config = dict(
    num_attention_heads=2,
    vocab_size=539,
    norm='rmsnorm',
    positions='rope',
    qk_norm=False,
    attn_scale=0.0884,
    init='uniform',
    optimizer='muon_variant',
    learning_rate=0.00498,
    lr_mult_o=0.774,
    schedule='cos',
    final_lr_fraction=0.1,
    max_seq_len=512,
    doc_mask=True,
)
MLP neurons of a small language model. Each row is named by its layer, matrix (gate and up: input weights) and neuron, and shows model dimensions 112-207. Each number is 500 + 50 x the weight over its row's rms, rounded and kept within 0 to 999. Numbers have three digits each. A neuron's up and down rows have the sign that makes its largest values positive.
After each neuron's rows, "fires after" lists the tokens most often just before its 100 highest values on Wikipedia text that the model never trained on.

L5.gate159:497539525474523533587465496461529461429443449464559450543514390473529555469473484444517530522447482481550424522578451526415502543456502454437481509492552475554561460480463481578447498465543558455459503511540523583531515484676521501429469506508470449470570441476550429552479466509458563507
L5.up159:517440634456516448561511517434524499469480442635532534517460516536480518515424487494530504522486466469453528496470460504551595544504568507555474472510498532409496571514499519493449516473549462529436454468581560542509498551602498500477558450513442478488543599511555418505461447569507470486
fires after: "in", "In", "et", "n", "at"

L5.gate300:576493410447497526544529419503413431535474531469517497502538429508495562451509539528535429577502485508436455503496450452468419492489459499550485487532473482428587506436395496452389486557379570429570515510452505500520421551492527469521520526456473538521639508403526466506502517487489549552
L5.up300:481618454478505547496523445471497536452444572534533529467437409483450510431458478476464459545567468479455549469521583534469478461505433516450532443458521516531494442420328540460594558537569471483444492456558526480490539531495446525614450434563382396474481548476511481527494509544596498482
fires after: "g", "a", "k", "o", "f", "t"

L5.gate314:509520471487462553411564460540459494483537452495547475543509556517422433574475525473475461461618435619494467573478578523434440536524591473536538490434430405467488485498518428585488486453504541509521461533527508396534501523558489447475566491469507551603607446535544506445493511469542489446
L5.up314:529476464455421443457510521452542511416502421435511448500467578453441443561453416617478476429541521557519488500524585439490535587525533533498466482427485459516573522397471445552581501506530671505491553437480507514557395465570467514573487573464477468505447486486486549415518464476555485495
fires after: "be", "po", "wh", "a", "th", "o"

L6.gate13:497491545504500623538577505486540546545455512563490479494480551403498439447526478479495520502502428524390565525545492453505567379429486571558437621487540568507466619477467541440570491462443527376399483594565409486530620528477538448455410474476506420544450549520509488493480540512552521545
L6.up13:505503517432459524516444420424532532494471485572459550570446568417342490475529437551571517487595467564491485601504534503487536458464458605475530480497384514445428576402486446493484522443517491545430555456549556461628567497522600534443470443536469434541489469499429526478528506391534565509
fires after: "si", "r", "gr", "E", "S", "ti"

L6.gate83:551438574562522508484466518501511592455534574634573488609481487483530537458400560434525478559496533462460428555476511418496503475469447515550437517494482484539465478584535538539492457572448452472493591369476542521428488544561623575528462488495482472488622446567509632567527398417458447603
L6.up83:493509513372498531534518501517453563425573459515507472536473446505430470479472584443527481518480494583511439578522465527486439505476534538437450423461541437567579444559550551543505463555526480544456463532501427473557419449430481437549588577468526508495523463514561480508466471547527479442
fires after: "d", "in", "F", "sp", "t", "en"

L5.gate157:437507533523502517480622514506423520465395512541540492582482478614419552490516542377485534476489533562457568442425467439469546608415424489434445471572481468509482488502538595512483439502533554523472502627514540485500561536473552512447516485496429517456575457512616444502434490491498537635
L5.up157:486480494530490467571532486507504421465544569507557451523455536483522495540510580408506386526473542487501530594548475399479495547469421536447484457498478514446460468468589454459490521509451485487436421482517472464503494433485517470527532428435519557511493558553549466453447606526426480533
fires after: "s", "con", "as", "r", "us", "si"

L6.gate5:542434503485464567557497523528560542524461519498512520508433498455420460474418496531519453539397482478541551577439512473462471557481565500491462489535404492490564444499541505463656488507473498579461448481578475514543439504522483544587479568550480505573526461560494570486565570493563420516
L6.up5:495534511471562394470426454447481477528505471501633509516508527590468509493453564545459634513418570443460471511509445534503523494553497472515413517488475567519581618481471476459618603519491517474559398487529379559536479594506476498469495518508561556522465531412455453569489434449575474495
fires after: "f", "re", "in", "F", "to ", "t"

L6.gate301:433437425501563578480490491606438403451589431485528504439464571491428491531510456460538465544524479457566423510418451481509564449524535468518476510486605508553472615603491473474558481606499546473542505508447422624534499484496589522511507529562505505434364547523450519479523498465484491632
L6.up301:443564409448500536512514472540525516606542530424539468431554476607517512575456527441503564480497521523546514514456508467584525463507470454500609552462412499427522519428560522509439563598537488451517577473594411383436499453369496496492447504500538505491550602475575514546518393493459427551
fires after: "C", "c", "V", "v", "B"

L5.gate210:505498470520532511474408571431509498508548487447505484480565438413491514430467459493497453500510528363581462513499516458502476517509487542606441446548552475450498558536494393522541503440481477495571513587606544501570368547603608475474505490527580483571448474438431498503490472516492494530
L5.up210:465551492414447518594504524566494499441507519510482574569524479478507550397525505507472443525507495436472460455528527538502470537422480468503435431440512505541566551494434406439566575600486506365521455505439565419494510502541491443501469534524518397489531590347438540431454424579488419560
fires after: "un", "s", "in", "ing ", "ot"

L6.gate182:420526546554464515521447528490477564529572516513544544536517520536494459541515452496518429432471530511464512380511582428548489497522530606525450552569483565403572571527416554474415451496519583536467514502555514526529449543451499468497492448517502538470519485461549426455503484588517444515
L6.up182:430496433543576415517502568503532517557570502455451506429576540493561560471511491502576410450514469481471465487485539477539445466541462514423495467462497476484520546512522575364550422549589491562535519524515609414550477465598440515536424588458432481524471462554489529517471482397469507540
fires after: "C", "c", "all ", "| ", "s "

L5.gate229:433579417552369482477579591374461473456545521560538481517474466433508486554505433485568525471522489526506445439505581438454436564513508421586581429556451438541436447467523498519482506499544503438603539529521346475513580547467571544507451471386575545474409421519596497589577556539544504456
L5.up229:476571487481558566394577578556531567525536556611522407583504544459546475581571482472541444454541557451450431449560400489541567519482587499497492487534404507520493539448503487525554545493494451446535464489542477411437604509555500527540535473485462423558458438533493514545608579479509485450
fires after: "d", "the", "wh", "h", "th", "ou"

L6.gate217:444419536459450585536463525444478540480471517473532384509483495573545483500442596574446443510563488425482479509493535482462443500559551578573475430493420406463549570534525467458455507561527405477457483483511475536522514638517545488533436488591520539450530567472435476477537505432437520513
L6.up217:537463529495538512604515518494491521545469506388475437490427428530541536607482544627457528626499584486511549526421514462557514567551525521481403540482613409491589404440482531462461466538461458430554535497484481455509538484487501449574522453523515466450581470517423421536557473586500533410
fires after: "sh", "ro", "ul", "el", "m", "n"